Weights of a small transformer language model: 149M tokens, 9119 steps.
MLP neurons of a small language model. Each row is named by its layer, matrix (gate and up: input weights) and neuron, and shows model dimensions 32-159. Each number is 200 + 30 x the weight over its row's rms, rounded and kept within 0 to 999. A neuron's up and down rows have the sign that makes its largest values positive.
After each neuron's rows, "fires after" lists the tokens most often just before its 100 highest values on Wikipedia text that the model never trained on. A number after a token or word is its count.

L7.gate222,171,221,241,211,201,203,135,219,217,239,180,222,174,222,243,193,173,202,207,243,210,228,201,213,211,179,211,119,207,178,209,169,183,169,166,168,198,158,239,180,259,180,246,236,230,255,218,170,163,209,187,240,180,181,210,191,189,205,239,183,210,139,188,217,203,235,230,224,211,203,197,229,235,193,234,184,188,239,147,227,185,216,230,246,149,180,198,209,228,188,186,235,179,188,242,238,189,210,160,261,185,184,256,153,219,178,183,221,200,213,213,215,170,200,205,178,166,190,189,208,229,252,180,174,165,232,231,258
L7.up222,191,145,217,179,214,262,214,204,174,187,212,209,233,184,135,191,163,189,199,178,229,191,218,206,162,177,165,191,154,198,216,256,276,186,211,194,154,229,219,140,224,182,204,168,215,169,219,182,201,228,205,200,153,232,171,183,201,252,223,195,190,170,235,179,201,153,217,145,241,225,253,206,179,143,173,190,192,158,238,257,200,238,211,186,208,162,206,206,204,180,199,172,207,158,191,199,210,139,186,247,203,210,169,191,197,231,225,225,208,156,244,223,213,250,170,177,214,181,270,140,174,199,208,146,186,240,154,206
fires after: "\n" 26, " |" 26, "il" 9, "ident" 9, " ex" 5

L4.gate304,204,195,212,212,217,207,179,243,214,159,274,219,199,166,217,211,168,244,110,196,187,211,224,174,112,159,189,185,190,162,187,185,250,174,225,200,191,242,182,159,212,159,162,256,218,218,199,193,244,173,164,184,194,171,191,206,177,162,185,210,220,177,160,264,238,214,179,200,229,240,166,229,199,164,176,205,261,209,193,197,196,149,188,204,232,184,146,161,147,193,229,211,225,204,167,122,215,209,134,203,162,184,159,190,174,197,223,163,174,174,221,222,181,208,169,183,160,213,183,205,174,211,154,192,217,221,226,225
L4.up304,229,180,143,194,252,214,214,234,220,174,221,221,267,138,218,218,162,255,182,209,214,168,211,107,186,171,221,190,225,200,173,243,200,185,236,212,236,193,225,219,177,223,205,215,197,208,181,209,189,190,197,176,178,268,199,178,220,162,179,189,239,168,166,183,203,168,170,254,207,267,184,151,199,184,172,221,215,178,167,223,186,176,153,181,140,243,154,227,188,222,201,196,204,243,190,173,185,219,168,214,163,190,240,235,272,243,166,234,198,167,264,252,280,205,215,150,182,189,201,220,161,138,196,189,222,198,212,194
fires after: "\n" 100

L4.gate38,220,227,202,245,184,207,205,212,263,255,180,187,229,225,215,201,224,234,250,160,232,163,187,191,200,133,243,188,199,183,195,200,229,199,194,223,196,193,205,175,202,240,244,204,232,167,168,197,242,153,200,226,171,201,206,155,221,166,182,183,190,218,179,204,166,225,215,232,188,176,263,134,219,154,259,209,197,198,178,236,166,160,226,173,181,188,244,169,239,155,175,182,177,231,225,184,197,193,192,188,184,243,225,205,175,248,223,190,251,162,204,213,186,161,205,201,214,174,229,178,178,180,152,210,198,233,211,198
L4.up38,188,171,158,212,198,180,165,269,222,213,162,203,222,207,177,218,181,196,190,154,215,214,226,236,238,251,195,196,190,217,237,204,180,215,211,212,216,186,228,220,230,192,254,236,243,188,207,212,209,150,143,215,195,202,148,206,269,233,148,177,170,161,214,167,265,196,199,226,169,158,179,199,177,167,207,172,117,191,196,214,208,187,175,153,141,244,211,240,167,212,200,224,232,226,229,202,199,202,173,197,216,217,220,219,205,238,185,210,228,221,140,227,194,191,131,164,199,119,231,151,191,148,280,167,143,195,212,221
fires after: "0" 38, "m" 9, "°" 7, "5" 6, "8" 5

L7.gate45,209,161,257,240,218,169,233,210,214,225,254,213,214,176,241,175,172,209,166,210,190,175,194,204,197,182,181,186,219,233,239,139,187,140,229,178,184,224,210,189,187,178,193,200,241,206,206,177,192,199,175,143,198,208,142,174,203,155,237,229,193,160,186,181,195,231,193,233,186,135,184,197,176,186,215,189,185,155,203,147,153,172,185,138,195,245,197,158,177,197,195,168,183,184,214,193,173,162,168,145,192,194,191,165,208,235,159,253,280,201,227,195,192,213,150,222,139,231,156,216,270,195,175,209,260,224,175,186
L7.up45,187,184,204,191,231,196,242,187,194,252,188,186,230,240,153,231,124,202,245,188,216,178,192,150,166,163,151,179,237,188,185,158,222,161,231,167,235,194,273,173,134,238,208,156,241,207,201,205,180,200,203,189,224,217,190,153,212,185,195,225,220,236,164,225,206,237,174,202,208,184,181,210,142,233,157,181,205,216,178,168,197,210,165,176,243,218,186,165,224,206,198,187,205,203,244,219,198,201,198,209,183,205,247,158,222,193,162,250,170,171,183,257,164,205,231,277,207,199,174,228,225,191,172,211,251,194,178,184
fires after: "\n" 66, " after" 4, "ite" 4

L4.gate224,202,256,257,250,218,198,152,214,202,260,195,218,254,227,200,200,172,294,192,186,198,221,210,189,166,201,216,187,229,249,196,164,238,213,234,211,243,214,253,241,224,221,214,188,190,145,192,196,194,261,200,164,153,203,174,224,205,203,210,175,189,171,148,168,246,202,166,177,241,191,169,203,193,179,187,249,263,217,198,257,164,204,205,164,164,200,166,144,216,157,173,137,178,201,235,191,174,175,208,184,197,213,225,253,151,159,154,193,223,205,159,204,196,219,162,217,169,159,174,187,185,212,154,223,259,211,178,197
L4.up224,207,244,208,237,204,219,155,227,189,217,246,179,190,188,222,178,148,235,197,183,231,227,229,222,194,193,243,173,224,238,193,170,223,181,256,200,214,222,187,204,181,212,171,227,191,242,202,249,210,210,135,213,240,188,148,152,237,250,179,234,236,232,192,197,192,260,162,200,283,110,211,166,198,204,224,218,255,239,206,224,161,223,182,244,216,203,153,208,228,183,248,182,170,208,216,202,194,194,159,216,220,220,253,231,181,214,202,199,192,127,227,192,186,169,129,183,224,176,187,247,198,223,160,220,240,213,178,178
fires after: " " 20, "ang" 16, "\n" 14, "um" 8, "on" 4, "ar" 4

L9.gate65,220,186,201,207,175,184,200,224,161,210,130,139,184,209,167,185,192,242,215,257,202,223,208,179,215,230,184,232,145,204,167,255,159,245,203,203,176,224,172,204,220,247,225,148,146,135,188,241,183,177,242,216,126,176,171,189,190,221,196,198,231,178,177,151,221,209,218,199,185,196,221,203,162,171,210,180,214,256,187,222,196,210,186,242,230,206,161,149,240,220,184,188,179,177,195,205,199,239,143,189,189,121,134,222,200,233,192,204,187,250,235,207,179,233,195,189,179,153,184,125,178,198,236,227,207,208,190,163
L9.up65,228,197,191,203,227,190,203,218,175,189,170,246,131,225,186,231,255,232,180,201,222,222,191,246,180,177,233,186,201,210,236,224,167,244,183,228,243,206,245,188,222,173,211,143,127,216,164,235,237,197,160,165,170,155,209,184,238,247,155,198,227,170,188,176,214,203,237,207,182,239,250,247,175,222,182,223,226,197,200,130,263,198,175,182,188,144,147,219,219,229,181,195,196,229,193,173,183,194,183,199,263,168,146,257,244,223,197,201,188,204,188,183,165,233,208,210,202,177,200,221,183,197,221,169,223,164,236,128
fires after: " b" 35, " c" 17, " C" 15, " B" 7, " T" 6, " the" 4

L11.gate90,221,212,229,184,162,198,148,234,201,246,164,189,268,208,193,233,215,207,182,203,204,176,193,218,191,159,188,188,232,192,198,205,148,201,168,228,167,148,155,205,257,200,226,200,223,213,230,187,197,230,204,190,202,200,186,218,163,236,162,234,199,238,223,236,203,186,211,213,163,221,252,157,231,146,264,164,191,239,220,211,212,248,192,205,220,175,206,208,189,199,141,180,249,211,179,180,196,196,159,205,158,254,215,178,176,141,147,217,226,232,206,246,186,142,165,213,219,226,270,183,225,237,244,195,181,161,199,205
L11.up90,201,176,201,195,253,217,172,171,216,217,145,254,220,208,201,177,158,223,153,221,188,194,208,184,218,161,232,205,196,170,262,264,206,208,215,190,226,203,179,202,229,174,169,190,211,203,255,198,229,214,175,212,213,263,188,169,195,183,180,153,180,216,189,198,157,182,230,175,155,215,223,236,201,237,190,161,217,175,188,244,179,178,217,186,220,185,134,269,187,200,220,132,226,252,174,211,205,202,248,176,217,213,209,172,207,257,184,217,221,213,188,164,144,194,187,185,138,169,262,134,245,210,163,187,221,163,225,189
fires after: " |" 22, "|" 13, "-" 9, " P" 9, ";" 8, " ex" 8

L8.gate40,205,175,209,161,213,232,255,266,159,138,210,200,238,197,194,178,199,231,196,235,165,227,201,178,180,264,165,219,206,135,243,139,153,216,168,184,164,208,205,184,189,203,212,198,129,205,167,221,232,203,190,189,163,223,239,219,183,217,191,184,227,228,206,193,206,230,202,233,176,254,188,233,192,181,168,167,200,201,199,226,205,260,223,240,252,228,223,188,195,213,161,201,179,152,189,211,189,213,156,203,218,164,221,158,198,183,200,210,253,191,240,257,198,212,249,175,205,188,160,178,290,198,152,202,209,197,171,197
L8.up40,137,218,210,266,167,220,215,232,195,206,203,245,154,234,212,205,256,203,187,204,202,172,229,210,188,192,189,177,246,233,208,179,206,173,230,155,203,204,197,172,180,196,237,165,175,203,220,202,225,222,217,216,173,165,244,238,235,160,165,240,223,221,193,225,172,260,168,149,168,257,195,204,204,221,205,194,265,188,186,159,223,204,203,198,145,201,257,208,149,169,217,235,182,175,193,237,189,198,255,194,196,224,175,195,212,193,167,189,204,260,133,198,172,178,237,225,186,187,260,229,287,250,187,184,147,218,173,233
fires after: "a" 27, " de" 12, " dep" 5, "u" 5, "el" 4

L6.gate443,183,228,178,221,222,221,193,213,188,143,130,207,240,172,209,188,206,210,185,150,226,238,193,168,173,198,184,220,182,217,171,203,177,220,224,200,156,198,195,256,216,230,216,228,252,212,167,241,189,195,199,239,222,229,173,199,199,163,205,230,192,247,172,253,193,207,232,143,228,210,196,167,200,226,270,211,211,192,238,196,137,153,204,271,202,209,246,214,156,186,188,221,217,182,227,203,187,189,183,210,240,177,189,225,168,235,170,239,237,224,268,165,204,210,243,242,120,139,226,218,214,176,195,219,186,225,191,196
L6.up443,237,197,189,213,160,213,127,208,188,219,215,170,159,218,185,189,182,215,198,246,243,242,202,199,197,209,227,223,183,199,186,186,212,187,256,150,177,159,211,202,214,205,216,172,153,202,213,149,241,196,183,182,194,210,125,177,249,236,164,162,183,196,190,197,165,168,200,191,213,260,226,197,221,234,189,254,144,207,190,162,218,164,263,223,252,216,218,282,206,227,139,213,233,267,228,172,207,225,181,196,208,191,238,179,229,200,169,218,224,197,206,197,172,175,209,223,222,193,229,219,190,185,167,184,175,228,250,202
fires after: " " 32, "1" 15, "2" 14, " /" 9, "3" 8

L10.gate151,158,217,214,203,142,209,182,187,220,142,192,172,211,184,200,143,237,161,190,225,233,236,211,225,244,190,176,154,237,188,152,218,213,243,220,186,180,187,145,162,146,190,224,219,217,210,169,189,197,195,203,172,192,188,178,240,238,145,188,191,188,225,194,221,202,158,175,206,241,150,223,217,195,207,227,186,193,245,185,203,181,199,242,220,259,172,221,187,234,155,165,207,215,228,192,207,224,171,193,232,243,273,227,205,257,244,224,272,224,195,224,196,134,179,221,203,210,205,197,170,194,215,188,233,206,263,240,227
L10.up151,204,189,195,244,169,187,227,186,199,245,209,212,234,252,200,192,203,167,197,177,238,273,155,237,253,196,188,237,230,165,229,233,163,229,262,180,236,193,141,203,259,213,223,209,251,194,258,184,220,204,183,177,216,171,216,216,212,229,210,208,158,254,213,209,197,137,249,223,195,178,171,219,218,246,178,202,232,219,170,179,219,242,219,191,241,208,197,184,223,178,175,195,193,195,192,215,220,201,166,184,253,205,197,248,214,199,192,171,258,221,234,188,168,193,192,262,200,256,198,180,212,193,199,136,145,201,219,196
fires after: "8" 14, "7" 11, "2" 10, "1" 9, "5" 8, "4" 8

L7.gate193,226,218,194,181,214,222,180,268,197,141,174,166,206,255,239,193,188,198,196,220,204,162,222,206,171,202,161,177,206,208,181,197,139,242,268,209,182,172,185,168,207,239,217,215,199,186,186,266,215,239,214,152,194,145,161,144,217,186,203,165,188,181,251,171,180,165,169,174,225,178,201,241,194,219,230,194,237,229,223,224,211,227,169,201,170,145,176,204,182,205,234,156,250,161,185,194,211,280,247,167,215,168,140,238,182,221,190,152,171,181,210,222,199,254,200,206,155,191,192,208,199,203,205,179,195,200,195,148
L7.up193,225,136,180,182,247,167,173,220,153,191,155,183,231,189,195,185,216,242,214,196,193,165,281,187,223,180,224,232,233,221,219,182,217,191,163,169,197,193,192,183,176,151,220,156,201,166,188,218,191,227,228,180,246,188,208,201,174,201,129,199,174,243,200,236,197,124,195,181,240,202,192,225,187,216,168,226,239,201,205,163,224,204,183,184,181,100,221,191,164,183,209,181,210,153,208,255,206,206,203,186,211,185,202,193,180,230,195,172,197,190,185,220,193,170,202,124,235,217,183,249,234,246,151,209,167,248,211,191
fires after: " the" 16, "ro" 12, " H" 8, " c" 8, " The" 6, " h" 5

L10.gate73,102,216,190,158,163,236,195,231,188,228,231,225,188,228,186,219,200,223,185,186,208,213,151,174,205,153,226,179,158,194,207,168,176,175,243,169,201,189,169,183,209,194,239,208,217,234,222,201,225,204,204,179,242,177,210,194,183,223,177,184,230,237,167,198,187,187,164,233,179,154,192,250,177,197,193,183,144,214,195,208,218,190,227,152,181,245,186,213,165,161,180,259,271,159,127,142,157,201,144,223,191,196,199,207,172,182,181,207,213,210,206,218,174,180,189,201,190,241,214,205,189,167,236,204,167,193,213,195
L10.up73,169,177,216,211,217,239,208,208,175,200,197,200,201,250,201,187,170,219,158,206,220,208,217,158,185,208,190,153,167,240,112,209,196,222,266,238,186,180,191,166,206,221,204,163,194,237,186,217,219,204,190,150,140,167,221,192,199,220,201,217,169,248,211,138,203,155,209,221,195,227,177,216,215,214,202,178,174,211,186,230,229,197,178,174,189,190,208,262,135,189,215,218,242,269,212,198,128,215,184,192,208,167,187,183,216,159,163,285,240,185,233,253,226,166,195,190,205,183,223,198,205,211,202,205,274,194,217,183
fires after: "," 25, " |" 16, "-" 12, "." 6, " (" 5, " the" 4